MLP neurons of a small language model. Each row is named by its layer, matrix (down: output weights) and neuron, and shows model dimensions 0-255. Each number is 500 + 25 x the weight over its row's rms, rounded and kept within 0 to 999. Numbers have three digits each. A neuron's up and down rows have the sign that makes its largest values positive.
After each neuron's rows, "fires before" lists the tokens most often just after its 100 highest values on Wikipedia text that the model never trained on.

L4.down62:554507523536510455480492502502476481518495499471503522487514492481487446483493483469506506510481474553477522479505461453501491512504496496498533518466529431508492473512485497501438505468514505489484479512476464488543516454492500515552526487485547479530512496555506530518522524517497468491506468473481498487510543474518505470483554512462466530464506476509536478518506483475516502524482468444492481503527459499507485478499529529506536514493502490488529495485482515521505473464534498501500517521518479528487478524462447449512491475515530484550514505516514475481514575523510521556543493506487476506497549509494529479454472505502510517509488491485548483475498516519468501502534505516501504457480485460509507496492486512461533472493532504502522476539543539557521483500479513
fires before: "| ", "u", "out "

L2.down620:479479514531526511485475492499521481519490507513510514539511508509501510483536512572527506488469474474513499488491504519474507448512493505442532518518537480508481517497489600543498501518531488504530547523491489467523490494462519489519458482489471494510471501495507508537520527527486501506495497476519496548471495498493509541453510481448500533495504475480461548490504534535475510468510452539557507489455515558451494497491504521485533460512494496483486491486492485500510474500471499504547519473544502507519481506502502482514497487486503467513484518507490495484473490497480510497463486469464468489509492489491504488481494470458510494511481454529538494522505515538503460457503499517467514483510474519493500527477457515459481484553485465454507469515533530486481499544559565
fires before: ", ", ". ", ".", "\n", "; ", "\" "

L4.down15:472519515521497515515501468505512491501490516439480518523448465536465540530473562496543519507493509502469463521499485495506463472540524464491507461485502501524538516518506586474487518503481506473480511507503477499468514538483476475526515502500478521504501505508489456487489492465487491490540533461506505482467467468501557558496483518470508491499472499502478481492491479501471439516466521487514473509490530492496424517508519516504548489468542530506473517516535529483520542477498480516534532532482522508462502503493484469490521450475478515489503449480507512497515522490467532508499516510473482531479489479509484455467494471502470537494487447458492493465489530497498507508514510508560530492509531493517490507524506537558477476492492498529466519474458475495496502482485496
fires before: ", ", ". ", ".", ") "

L3.down176:489501510501501527477463496479496519478428504506519501493525520555499511491499469499474503530511490463493497513512505532501507500537522508491454499524465467463514507523442466488503536531539477473492538487501524503522528482511511501453506492478538457474492535475515445518461536449509531509506506531516471490466544506525517493494530529510468514560490498507472496440473463501515477468519478495511503439482528480446530505473504509483518514512494468462508482483500510517465504528511503541523488486531503483486486466481510516469502589504515507501506482451450499516490509493496515488436492494501563508505509469465459493536519519530512539496474516494489449513500518471474489545549490532503521521456499488519477501528505507489477520478482498506519526474513486487499503516483494
fires before: "201", "202", "197", "194"

L5.down533:464488520518509528487450485477512503471479523506473495503457490486467507510511517507490502500482520509435521500473506541560465487508494496521520471541474490519504550497521550538479536504503490498502527527490512450498503532522490504534528569477443526502500508476475461486490491473502496479499517490497509486518520477483521485525514494489518517521495504527483529508507500483556475522548523513507497512468556516506488497508499485503534476535500496477515491528522538488540461496507502462536539552487495551503489481521483454429534498521494510500476465492515495484520511478540509546501486466513471495473499513564472485484535510527480532472470473446478517526484510500492533510491510498494521514470494504490516475530460485581474525540504479510550485474476497500538514496514525
fires before: "| ", "\n", "s ", "\n\n", ") ", "to "

L2.down654:497448500490492494515465458508517488564536503511544529481522491482493496488469527495516483485507555505450482488496482472509484526473476495515522480513482515548494518502483519488482539487428481524489497455489502497527480481487523558492487503491496494544479505454496521501475467464501486546488518507573540486463469483518495507493530521505507511489497526513495484489450478498507526526509506529517484512460506545529492487509515465478513480484510494498488531526501484473447546464500467463509459496537504514558511536481491489467484445499501507514525522507488500505498473463522506483492512492506508514488442518516477513507516488514530492497488477507494488446502488499529493464564491432492483526514499444493513471418492502521521492496507508484512504558479491509519456527506506
fires before: "| ", "States ", "States", "|", "("

L2.down480:528488492505482482498460508509534490494492469479464477450525467480516506514494544519470487530511498472517519537504421490494534508498531510477500476443482481507501490499559487497467536460518550474495505486460519508448488503471564515467526517503503510495485500522497431497540543520483532510481477498466484477459521483531438472507488538527512450488507472502547474513503485526524496524496508515504520479513520526492461470506489489502494496479478519547501491495460516464536511480508500547504503504507497510496490511505520522493490577533478541505516565488478501489529496495502498514476507486506509492474509485534493554537499472472492517478488512493488497467514483489526509504500479570502488454508495499479502472489492533575482507495521508517458492512483535483498491547506479
fires before: "is ", "was ", "also "

L10.down697:482528531470510480473502521525495481492477543512507530468511488494480516481463475514481515454489447451528474507534492448513540509504484497512479484490541509486488533502522543506530496501490514502478473524521499498466473480505531483508498468483497488482526522539499503505581501560503529530517503493486436473450490478480515517514477493508502501469512499503491500521526477519496465507467509548513475534519553514471512520534527489511496495499518504491481486513523521462515460462486552507486540501485506478516526485498484508516500528537494455485508523536546482446496490468512501442505540490505507486488485465502520449456513524480528494475507488470468473502473548502524464510540535513504490505499530484528498506443470484567487519560514485504506518520534473521491491457498513
fires before: ", ", "-", "==", ". ", ".", "ing "

L2.down173:510483498538505532467521503507495495537453538480479497524540470514527493485503490504510477465500467514554509459538519490514472509493510505503506490504469476468542469497478561503460459523491481477522486463515523485512521503538496488497480515472493484551517501492520522478513497527491508489519517531504507512523472482509512519531532525529446505487505514496527495488512486499512514455488517502461534505459523492486523511486519513510521512516523486498503502509509498488493512503476475520509485473532485492495457480462492525470508598519540479525486507515494535488570539513481530494505501522503476522504529478476534489504493458508510485520479466478489555554516527475536503474486541509521548488477497471508466537497488476611484504523503514467524477459521501470478461540517528
fires before: ", ", ". ", ": ", "cap", "On", "id"

L4.down125:508514483526509500458487485500539503480479538551469522475517452478541497472465502534478507499541482465531521488472558522518546482516527486516467530499519500488494492453541576503489466525496449511478511517515477497496524547495538492511502515492487477492480486526494473483494514515488530483546508505479533493528473491471522522498525502467481499522492496488543509505479483501525544485484505495485502529534531483481513501502512470525504520541532474496482517505478478491517470504488527559480524467495478483512479518523514503481503551516486496474504491523498481500511518517469489480536503518501540450495544535477464513504509489528473447506475490487512488511507558494505509486511514450520432508500520497527464512522508499594529495508477446466512451456478476468506491488490522
fires before: ", ", ". ", ": ", ".", "=="

L3.down143:559468486501533566518503469546509530502446497473504455491518533524530529484498506507502520471495511509509482474479517478552516528529446494524519511550482456495515503505491458516480518474490489463542477483480507497472509489525478493466494499495469509501486508528467533536512513473447507472494485485497515509491496484527520484489522503522482486522500501472514529518528522489502508505559509488519489530461485523489516472482503517500490494497494509464506498492510498434493520518503506480542518533492499494485529514513528458524501417458490483464484499535502532494518499532523510494518520517509507469555513499503512542500527541460536470481518478525498534506559515539528461497516492518506454474520523495496569483509460484436511529539530513538512484490489507456514464472508507
fires before: "al ", "al", "es ", "to ", "\n", "\n\n"

L10.down657:510503479496497502476512500507477513507503498503484465495498482527499522492481483486507531487511510502511505484492472463491512493500508476495513468499488456515498490485518555491490519494511493489536512473478488489490529479501514509585490517491479477487499503517483500504507512516504529493482517514512496511514499484484498509517493517492471484512487483494526509529503505501516498499503469507472529503497493523530493467480510494520500483486521495499492508490489506487495522479495494491524487495512477486521507494512452506470499713477488491483492505496470504496520487510517548484443504485485528518488497521498489512520513488495488506516497514473518541510486492489503529516489520473512513504499509523495516508508514489690511518511474510495503502492470513479515518509494499
fires before: "\n", "\n\n", " "

L2.down326:478535497498445493507490517473528466506474499496497484495471478502409484465475534529507521511510483485503511550485513539514496493518496487512493467464494487487482479500512438502503436503543509446503480471506490471467512524486535489495518517474500525502474501520525485515466483519468534454484451491497497522517539528425545503513452483514540494477539495507493510505481551555474463517553530493539500491514525493506534492534556508490530454485515473473530474487472518509516432531472495502509508491500503503511510507516486484522511528477498527498498567485511533518509497465482528524519493465490479496485495479505484517466507542532491469460528473501454524485514541481505492502485539498481473463472524515499506485485503522533511516519503513490514470500540475518507493505504486
fires before: ", ", ". ", "==", "===", "200"

L3.down338:472469538535519540491513532477488520460471503518491470503501503531502515500499479497514493481511511507470521483516466546490437502495463512479502467492490496524474543504472414492500499480523504476507496517496518490556523512493503476564513534521491460523476486485510514551452530452513513500536461504499491498489543502497509516460484520517472494544447520555469497494521516488521521516504498535478540434487467496485512501528537547504530454509525515471518488505506496524509498472490507489507482501513514511486443509546497488522515562497515530476499490495495521495499480477490490506462470535483463484464553476491492490488568454489521529476505515486489495492488492502487498502490468547503514496475494483512520529499500517566513467490456509542513496493517516465543517526515511
fires before: "201", "202", "197", "199", "192", "200"

L7.down642:485516477494521487554509471490525500513462516533458489497501494445468530509514520538550552509510494464508499479533483473502490493523527493486541492443509491530480508526519467477491519486481483502515452526485477474518469508489530496560506516528559488482511465502511466489546483492495509479485488531489492530529483507542500529490504525496520539508499522546495458503471477471509463498482532491441513499511481525477536518517514496476481521461492487502527538487461515503509495494466527550456508528496501483495524540482499506510505511474439545495525542478518510511530501493514506491491473525490499495467462478538498524479477493424506522520511456521578489518530486508482522521487499533533456491526534496532543491500518495521465510500487465512484491503484487501456515488552511
fires before: ", ", "of ", "and ", "in ", ". ", "."

L7.down286:480486535502497506505485454500523496526498523512459524460542526502470507446493499471465524503462500499482488499529491517519498496505527505497521463491517497507537512478508507499490471498442488482510517469482517493469521514505463508429465491504509522512492494500489502534533489467491478504497503471499501525496486521505533503500483497442447508502522488504517567502501483522537468530505502476523529521456510469500493516518485523477494498528487459513559485536535493505521478516448496524508519515475496507483530500511500520487519510488501484532494519463480547508491497502508509497515521505481435473502528462559471507487507503547489507475489480491504506470523529505504496530496489492485522494488458522519507487487506502663538455529520487467509522499479503523507480486448517
fires before: "\n\n", "\n", ", ", ". ", "ec"

L3.down637:438498468501492553523530504517485500508471483502507448523485487525472474513470524496481487457540458484520507523500537448515479514526496480495496488481482489482531503455512468486519497483519584493507495478534500503493531510488520473468467477487494471490490496461491513526491512539522489534523489500529481513510487492520488479494480488491498477505548531525441477482516509521511525505487526461516507494497491473433445499523516521481510477496514521505517461449474491475540436519445496520507498489465523520483512513514528544526470524511476489491488491526481510496482486423475464527500471478555497511525529487533499515482485485487476496494518504478562500501508442498550498505489543530493514460520529478494488493476489538547468477533495491503479476528506526493519511499536518
fires before: "was ", "is ", "of ", "has "

L3.down512:531491514490520495528482514523500539522512521450466478511528541501502508535508501511535513519481487521442534470501490490460499519520504494511517530489491470512507495497496481490526509502505482515525525507462466490469501481443546511534471512479472498448505535504486551488467489478515561485500499520488442499526543462489563511515490511449515519500484559486529478512532563454492486506479520482485480508470507502521432495510493457503473486471528509514471510476484494496519472493525469522485501491519506492492507529543476508526544529451514529544489493478543517488527496497474552494471497519498508501488471504454487506465470490524518514495458491510505514530503483516460513501468493511516521540528535534494522488447486508534493510528526489526511446501488494533441527484500470
fires before: "of ", "er", "in ", "to ", "is ", "are "

L3.down679:490474484454524496531509505500482534520484488542503501501500484524519506473471510506512483510485508505516527467540501502488486454513507502503516514481483497523501484480488448503460480487512487497485488512466500521487504511480535491500476468463515521501458475487493447539502534474478508490501517501516499542438466490488536532481464467507531499522507458504503483515476467496473494495498485489512521506495458500519491492490519495465500465490464507498496485487474494490484434487523479499518536529510490508461515519496517484461452571487492483521503507490505473505494487515493514481526522507486472497508489488477506510511483463460513457489503501491515546519511496482497498524490512482472508518520510510494535509466529483691517482455500491480535508506478550526537509475506487
fires before: "\n", "\n\n", "side ", ": "

L2.down146:491488492490512484491509489526505494536494492481514491488515543501518526510524509524492503556487497521444516535488548532487510461462476529510475550524523500487531472517500388509566529506501489527522494476531509505519482507479508498588498510525445508516489501508478501511464452500500506475492507478554481482542522486493471523522508521485472536530475524535481509551497480502531495448552482490501519474488490504522466462465480483487504497513481504493528490498534476518520521516483527493514486545506530460430532515503532475510515538512494492437494490493522481509487479495494472494545498484458511526505490491551516451480513465536498511488493517507498514473513536501498509540490471526511542500514498487486543479495522481459487485502526477507495513500486492520513524479519498
fires before: "| ", "of ", "in ", "for "

L3.down123:538487520526497505525484521493456504518519501501526541541506493507497533491486481522539507496468472514466517468466497499480510483445494512510501515507480530478541505551476499476503490524519510520512522476483495474445518521410478487524535518533534468505566501484488511485521472528549470489508455494481521497489588483489500517514509526479497524516543491476545524505485501486495525509456490490528498474506506540494477553470519542507513487552493488506504487514510453514483499528513556523505442496461482490464508499519512509462497511495500517462431528439476494499523523573500524489506485508462463517510482490472493491529524486520520467471496487536498531498507517502497495523496511465510517468497505490512506494503528539467484496492507473489492489517530524530483491537503480
fires before: "as ", "in ", "at ", "with ", "on ", "the "

L10.down149:468503519508541527513496520492494486508458508541516515475506498466476488523506581499513443508490497477444476518531508508514538527469518525477485487493529485505505497442513571527496517509497485491482494546467510538522502510491507500549502495518510534502469502440531514531523524533493537475509488486486487498499488485525523550516530477466488549517500499485491479540486534495516472507495503502508473514488481523478505531528508497517494459505527496495518461489503456489488472508485515470490500515490516509489553530515514457480471459470486507527488491519509488470518530512467489486505525496463484476496532541475539493476452489506522458492506499494479526488535556498458520519549515517478509472511502482467521507489543497602538487521495479477535493467488516466488481496537538
fires before: ", ", ". ", "."

L4.down338:482473482518476471492514501544545516489473474476477459515519494525473488531503502500540505491483511505526510520517483452462507496519490512483509477497475499455533504508451625519480508515528499476502479487517517521554480491470487497481517468482534542519522477505470490516509530477455498479517542525458539495524514471498506508502514500477474513486513499523483502523488500514472478558449474460500502480509492488469479481496499524517507503490482475492525490478516535556511445520496515493497515495523546519535502520459515527501555457455526506483505494489464526480506526519499536529487504479478471490468483487501530476427477484509476479459469494502494508499516483506507500508452470533499521500487515532461564517510476472557504507463490519520487509520495496499474516525486523
fires before: ", ", ". ", "."

L3.down687:508488464537537515519478479508506529523473482494549510499453521516485457494423492475473465534486513499447506447533510476475518487483485456531521518525530461536487482526485490475476495508498459495491502489503503516534465488491534500559503536476551477501508499523500513531490512482493503553527516460548502496453529486483498522529490554516500505485548524524483465521512479519487531494530488515537441516472510449517484482524496476493527541554509500464529503511487503484511532484499527478548512520499532484495513485490507475506503516489498505504499556518492537471500484550535532518524543527505511515522527507503434521493507462515505490493537551492501498489490491512504486479509490489489482520492463443537502526504480485528489469506534495538514509486475534510512510498481534
fires before: "of ", "in ", "ance ", "to ", "FI"

L3.down379:507481544534496488502496497489502515506484509474495462489544500488567470510530501530520493503515465501521495521495522525496458509506474516517506512507495497475483531506475572476500467505474490503501523570491503484490490487514504518433510518444442513504493514476539526510521478511500507492482505496483489519481516515483527481481569495428512536492506494481468485520494443518557486481511429484507474519555547499480538486508483494489531526501520503477503517501467457466527501478497497542501518460525486507513478442494489501504516471521498522462470501481468513474506523522495541483509460546471499502505513458508489475510483540510492508523474501513529476515564511488499532486444512488520460487469483488491487529496494516493503478560454484487498523464490507541490499476527510
fires before: ", ", ". ", "' ", ": ", "ey ", "."

L3.down651:520497450497498505524490519496512530503419487486490495457499499498478491503517509492513523534549461524507523479518545511485480482491516520496528511490483502521479459523512433512508499499495522504515512511502497452489485484501509452576458502492508485518477488501512424485487472485478522472501497551508470497488509532489495512491501502495496508510453448497532486539524491478473470538518504540506512457479429530536533480541535495499531526532513479540471491513466509487492490498515519535514471543475502505515496514508469539500507583500505494500502510471508489482506479514464460487447491485519496544483496486474514509461496515478518511549499443501494507523515528475500479487523529521508500497510527537497479483504482497580471515496500475488517459457520505504472473488525497
fires before: "of ", "and ", "in ", "on ", "|", "were "

L5.down382:496526485555511489485511527510499475504520483512524560498511531525537524490505548483530493500473466530493485508486519495514531477565486518484489467468479485490553529470512490484492487499538511484500490477524493492537506504504541492495468502462520513532502512513508519495506527503482488481489472509504545488530508539502518510488511495472476487552482488514536498530485515552474493466520510492503482478500457484482460527492513481483477500526485496502486493526494513477543499507502509503517479506552538527511513491452511501497476624477493503492520498526478528533482539497513522526479442501480530470522479515471502437484529472517503534488479550535475483522497493467504552530506511520473478528482495485457505499567453486484500498496485488514495552510486480493477560521533518
fires before: "\n\n", "201", "202", "199", "198"

L3.down341:494480510486502507515499478470512521468510485515494478507487493527491504521493516523530516513505494473469500494493537499495530523493498487478446496481506502522494492519543641514499464506519505476502493489537549508497479492517523497428496507517484494486501537531475494501475522566486503509482505490491492500503490475504510498493491501508502482486506493487493514454497485493467486497503500476468508471516530515456499515507504508514495520495488492502476503515513521481501487503481526497510495498522510497502499496518502487560511363503496492472517483486501508506513500475482530498477515493526473507506497493436520475482517515470497500493514520523497501491520542502498526514481534513476499553497549490492523508482468507362535507507450536444516496504503491509524510473531505
fires before: "s ", "s", ", ", "road ", ". ", "ams "

L2.down122:508494549498474535475515488488488524454499492463548518539516496527476503514495509497521469503528490465491484545525483485530578516482479522504463506518506508498509503486513575530472468479499493503501519511475551536498535489503494532494526488504524490491501508488457508514535511502505472515460472455543478486462472468529518467507525491547502487502505513490499548502487485462519492524541461494551481506539494501495510517528508521496464493517524556482443483524502536510495511510494529490481517480504503478532481514493508501501467495490499487482473465530466455488483484527507537487482483523496478528483505504459494491499480469532540508486521510530494536501491496490521518482536532515477499514441488518471478509495515517366508509474456479472486499515491502482514522461496483
fires before: ". ", ", ", "., ", "\n", ".", "=="

L4.down37:518462512459545476493477453492510524552478504449491522470510498495526482543483468489518511472503519493494482483524524487504458459449430518489501496535527474482467517493481502554518505484482536551502509518458474496499494499480495475549497474502460509524522511504531484532471544516509476528535501498519494552525542470551515484501475512498519494472488525511511533512490476509535475499514538499491474470501458504481491492474518475492513545502486452487508458533502521514527538519482538500497503508486467512512488502524494476475485499520452497534471499547467512477504489501511494488527503490495497507467498524454440500520516530471529485458473454482490486536443489506542475478507527515506481535473538528503506517526448450485508505524501532472478494516483485481508461507509540
fires before: "\n", "\n\n"

L2.down197:549528528486457498502514483505505511491490543500516500539475518523479481495488512518514513530517500511491543490481505508507516467491479484532510502465519465532516483497501406442549469512516499511474504523506521509548487493524519520510529480535520528462456534520506502503463499515519516509519527500496521504500553493475479482512486505508518530533480539519512465493545516526535471529517485484516496474457482516500489538469504496521512474496484482561532464453504467511533494508459464498504473553490465481530521522466470445456483511511515488501490501490510483532512520488492490527461493492480477501544496488497485493465482477513473496534482491538515507497465479511488483476472518561497479453526511450497534444523459480495499456488458477542545522461517500519487514489485516
fires before: "of ", "and ", "in ", "to "

L2.down604:537532490499492499517515485475432514505500463489521488487483480464495500472496520483486468493476497478489462435452531504499502523526516478514488541501504461451497495511477464481504527476498496485489502458462478497493503474438482468607497511476517486492506486490489433516480508534465498480505490482480504487472503504504431532492514490500503527532537521507518468510496517496528469488485478528468481510502496483553502542509525486505497504508523492514476544495467470531503482486491521518506504510510471499494570459476475466464515557496503479521487509506535477504496449530497537509544532468501487480531517500497539481454524501467504509502517481510512513481487522500507497506485507478518476475512513520547511484453503502454459504476499470536470435465499490502500460510486489
fires before: "to ", "of "

L10.down104:479482517509484485539501498488488506518501494480508468481488471486479508491519539508553509501486510519517490517562525463512537462547505482518499476476502494546504540507512556511474496521491501557487500522502555488489495535479495537579464498498509512494503559489486486507506447541490529497524468523505518483525541458504548497490478516520518518501462515563465498532485523525473477495462490507550512507532494556486447510513551490506542480523541517515514479498478489534498464449507470531488492449482508535512499474490503509480487512502483500513487513488483520500547506475485520567507480485510461503507490479492500472464475523478536497498538468489490487521522472507500465477484509570520500533504505492533524507505531503561484492515511474486513533464516507500499513508517488
fires before: ", ", ". ", ".", "==", ") "

L4.down671:548526503470504493508546568476473502460530451514495546502467480530506495496518510532489482525485536503453502543475500527536490506512502527479526553475522513464496456519503429507497483527545496488470498521530482501491518522494451496530459496520482458511483460490486522513506499547497482480504547512460463481519514502483453529491504489550496485480499492534519516515488486436466467488471489520489485515507515502506508552515505502493524512548495538550463517475485473520482507487503508542489508521506523487545504490502500479451487456488479511478504503480516507510485445503566523518485487483504481533497473537508512523492478493447505467531491514513537465499470505457501508535510513504515468478480481478472536468495517521487500538530495480502502494460526499496493515451482516
fires before: "with ", "to ", "g", "of ", "in ", "the "

L3.down576:492530497476478484449492544517464454499514478493461520515485543491499532479492517489519456501521488498471525470494498532513505495532456461494487514528511475546503526523502516499521550493527523476523521542463539478498503449477494461503530476486496512453500510505499519528485522526495524543489496473472477487523470466492594492505473476536490513513486536464456484477495481528520480526486484494488471483519525489500491517442461488501491513519472499506528502507529498480536474510493536491505522480511491487506506481502513484481529514506479483503526557509449500448492465471506489483496466516490487458504480497477534515447501525457504516491549500453490514515529512540516507511547504502486487482536489498511497446483508487588491570468509502538498475494489478503510511498496487
fires before: ", ", ". ", "s", ") ", "ed "

L7.down311:506494493463466497506503506499519507474499533496459512494490482460485507493524553526544489498511471517514513494495538457492509504476506508474461478504511475506514504509525584518492464490536496525514457489516519508511494491476485445536517523525455491523524475482489517531460503510521493493485494541522497490500505505522493503480528502492482481517520508481507466541477507523489473494479430517497524534489546518507527540514495483472493467451512512496513480523499478527509466506502512547499495525523501498504482461477485517503483578500463506510513533483493524476517517512508514524480513489491512475464496484470492539476460548502501476474475459491495516541511502460551466488477502515459498504523529515522527510477532483645482466474499473492503538504499518504492485490484528
fires before: ", ", ". ", ": ", ".", "\" ", "=="

L10.down32:495535490484490500496500493511539504516502512537519502475516494511476495508470507526489515506484481533497501512505489482487502467503495528495530489488515497485479496514478668504488519492506493502500480496521485501467499492521504525594470494474487508528510516482512461480511478477483477472526481496488530493491512494517506489507527458496499497465494495498519498481496487516486512519448481539479508505484523507464512473510500516461503473529512498492503492515476488483508477486487505469477486487493504489498502508524490471485524661505499526503519523519517501502509508483497523515492489491493486479500529507492523490480481490515489508483499521494487504487491503509471503497504492488493498557489510516487514493503507498654501518490490541503501512494477518507492488505508508
fires before: "\n", ", ", "\n\n", "-"

L4.down608:482505542517448556503504477502544484465513510486465519487510485495513478470452502523540470460513513516478509492467541538519470480498483460520502542533538491525520523485551544480497525506489537469524499481505558484501482463492485478507498510495468494544484484483511500508478527522510492513466461539480482518515529474482466478487558504513510494510477506503525490528526528521464472492544510544519513468526503510506504508512467520490473486527516498504493484490532513524541522497471502484460498502492534478481524479459525504485534471523450494504535462561510439513499514517530492500486471527502492448487512523501483487488488546501503494494505485465500494531506516488517485519497559497494507537486495481533522532523524502603470515512503460521484498505456510510506531512516547
fires before: ", ", ": ", "\n", ".", ". ", ") "

L5.down96:498503498511514516493472462499516522487491509527493486513500469517542502490494527473532496471495463536458510510503466479534467510558497464500528511527491493534472475464496456515509531532476496526511456494497478484453517553473544497532515472535457515476503471522523453493529490449493473523498522482508525493478483473542539515497484492510491507500508492490525458500521512509475535502513474517492493557498504531501469550512512536503522501444499483443524556488500498485544533512522499481548537509482457496480495534503444451495552521532501493512520502508509491562505492535501464480517496493512450475516493554465505510521511523509478501481484488508462571508474539509513470456538503515492505481513500540508531510505483474493467507545520484481510518503505526492510499480472500
fires before: "\n", "\n\n", "ies", "ed ", "aft", "se"

L2.down288:468502509514509485518493465520480506479508498535537541534488517493472528485508461502500522521490487502464486479491465471508525525538509547524486521509498478512500503479493588490495513476492474500508506521507504479510473499498527491567503514441453485474526472483514479540507471514510469510463490485533499487518509511482526492492492542532523540529558475505502482488538501547536527527477514441483514499459520471518528503542516466525501464515517464549553515469501535505539495523529478532565471518514504495496467468447495508517515471501490486468470510500479513512481506453484510515546490501499554482518511493510483501472457512529447467520488484510485538525463486471514469548469502461510480508511492510490485475500471507553488480496516455494515510492477499508479501524515479
fires before: "of ", ", ", "age ", "had ", "in "

L10.down342:492511495484478497483498499479497492509499509493487474509492497491518493513514479502502490495484523532527529503495502518482480480510499463496518491510512498494492514498472505479520494487494490485517509509486481502508500482510509511678500525497486493514509509513478501482517479523507519506511503487520520494510493492518514544477506519492488526506522486508498497479505507492485497506499491489486482535485505518499506492499514510534502498509519510493484501489508489482502490486468485489469502526515495498511495495515496517510478730473501518489502519517499511474500490514507507494507479506505496505487510503499532480504502510498491506518504502534491500512497493495503497514494517482498512538480514514488514499482516521645514516504474471511509497463523495477509512502479516
fires before: "- ", "\n"

L10.down442:492503506506486510507500500519498512513496490504495486493498502502504521492492496492497498503498496502515509489487509497492502507501499508494485509502489506506508503511494522513501492522497507508499511503502499499505503512507506500532503493499492514505507494501499498498503497511500513509516503496489504507491498502494501487500504510489516491501498505492508500490509493501513496509502492506496500497494498506513512504494500505490506505512487506492491506511505498504513500503510497485493500504505494501498499497496508489505505780502506502498500495505498496499498493500486514508492487516499497508496515503498504503500510506498521511502495494504515497509510503495500498505490506500505499455496503508492488510501488511750504480507489501491493510493486493505507511512501498
fires before: "\n", "\n\n"

L3.down372:486499477512498497513466523497495501507495496496508486524477462498494487474477520515526491485508530457506470509513507527498494473531503490474476465514514506523561500470509481487495492489483535479491511530514515487542483503507545498530519510523471491536494490503500504480492476460455515470497492529484463491541486501519503514489498532479495480561498513500499483504553490508479476530533497499518518500515510505479507482539536507471495509492523478577533474519519520494575530503487478533477488538503504499500520513518470523486546627505516516439499538457487525477511517504508493537497498472487497519484504503500476485452482505444512498503483497484499480521493517523497515524497466534492488462493547499466506519483485511636481488507517521491489473487517488502481466502518486
fires before: "of ", "in ", "and ", "was ", "to ", "at "

L2.down574:471502485487483462479487510477440487460508525484497520501531480521510483531489548528550498483513534473524524537491488511505527513496477528480512483496516544527518515501542550494523533449493495504486490502483488458528486439545500498483515512507526494501480480482461482516491540469464480535481511507502490483465511515494508504513474494494461529498504510498546477516465503449480508522520546498481461488509522496506499519501528501503526498485509520494504472498529536515508505475522496507460477499481489506520486466487500511509500371467511500471512534467499486536484449475478487483500463508537475529529502466470495508488499490546519486489452487545483494527540490517520499475495495472471479482457528505503465498504502466451494503487451512480497479502531566495457475475467472
fires before: ", ", ". ", ".", "d"

L4.down667:461509489475493519552478445441500516509492516463514529511496466532514494491485472548519488508495475434479468503534488534494491483530471448485527503474510484490503501439467523496487535504519496469480509528481491492532508503517512454493490506520478514496473495485485499514516508496504501509494548538535518477506491526526530523511486467446509513509475501507534498492478485515487454478515492521488480548532502476489490502511496467544513533480488508484477475515472473487483477509521488443499467512489491522476482486453558469502496524491483503545522467506514489456507478488504484502492497514484460482503537558496550494525453504500529470536460501480518535510474496529485481492535477485506470471508545504515541471490558531527455511463434513475502539479474488517523544474505477
fires before: ": ", ", ", ". ", "om ", "ly "

L3.down380:496492496490492508510491501529531490489467483519515495502545512532508432478508484456531490498488512503497520479461527512556483456501535488441475493523509513524493481471515562513508512513486526469523486530489472482532488482523493504533492526492476444481506448493499507504471478489454491483513506507505483506493503518537516480514490543537479494507503508492511501474485492483489509485429484502460445519479504484468488485478498531522500505506499444440505481530485530481467538507534493481517511489551530474465509480509497533510472525456521507528517502528491523479492549513499485510522527484496467553511500460529488497481560510496526471477507462494459509482454505484507523484546459492518493487574506478488501519514502477527497521488501449460492449499474520437471502522495538
fires before: "(", "of ", "and ", "in ", "|", "^{"

L10.down199:509521501492532495518526493523516492479498496518517495489498515514513511512515498496500497488488515478499503519479510485481470487507486478507495502497486486511493482488518646495503483497516502503509502515468524491489492504498507495532495508504499491491513487485514483504520491492506527509480495481497509473498468494471517526503512482506524493491511480502507501504503488484523481500494508486471496502512496504507506513527516510487493527509472480512488506491515507490494505524506514481502491496494496520530497496521489500488516734497506511481498492532521519501497495493499484476504517528520493493507487466477482492488494517506504511473507480515515495509501527508497478501520489486490500522494505494490496483508502486678482524513487496499486512480524498493491527488516501
fires before: "\n", "\n\n"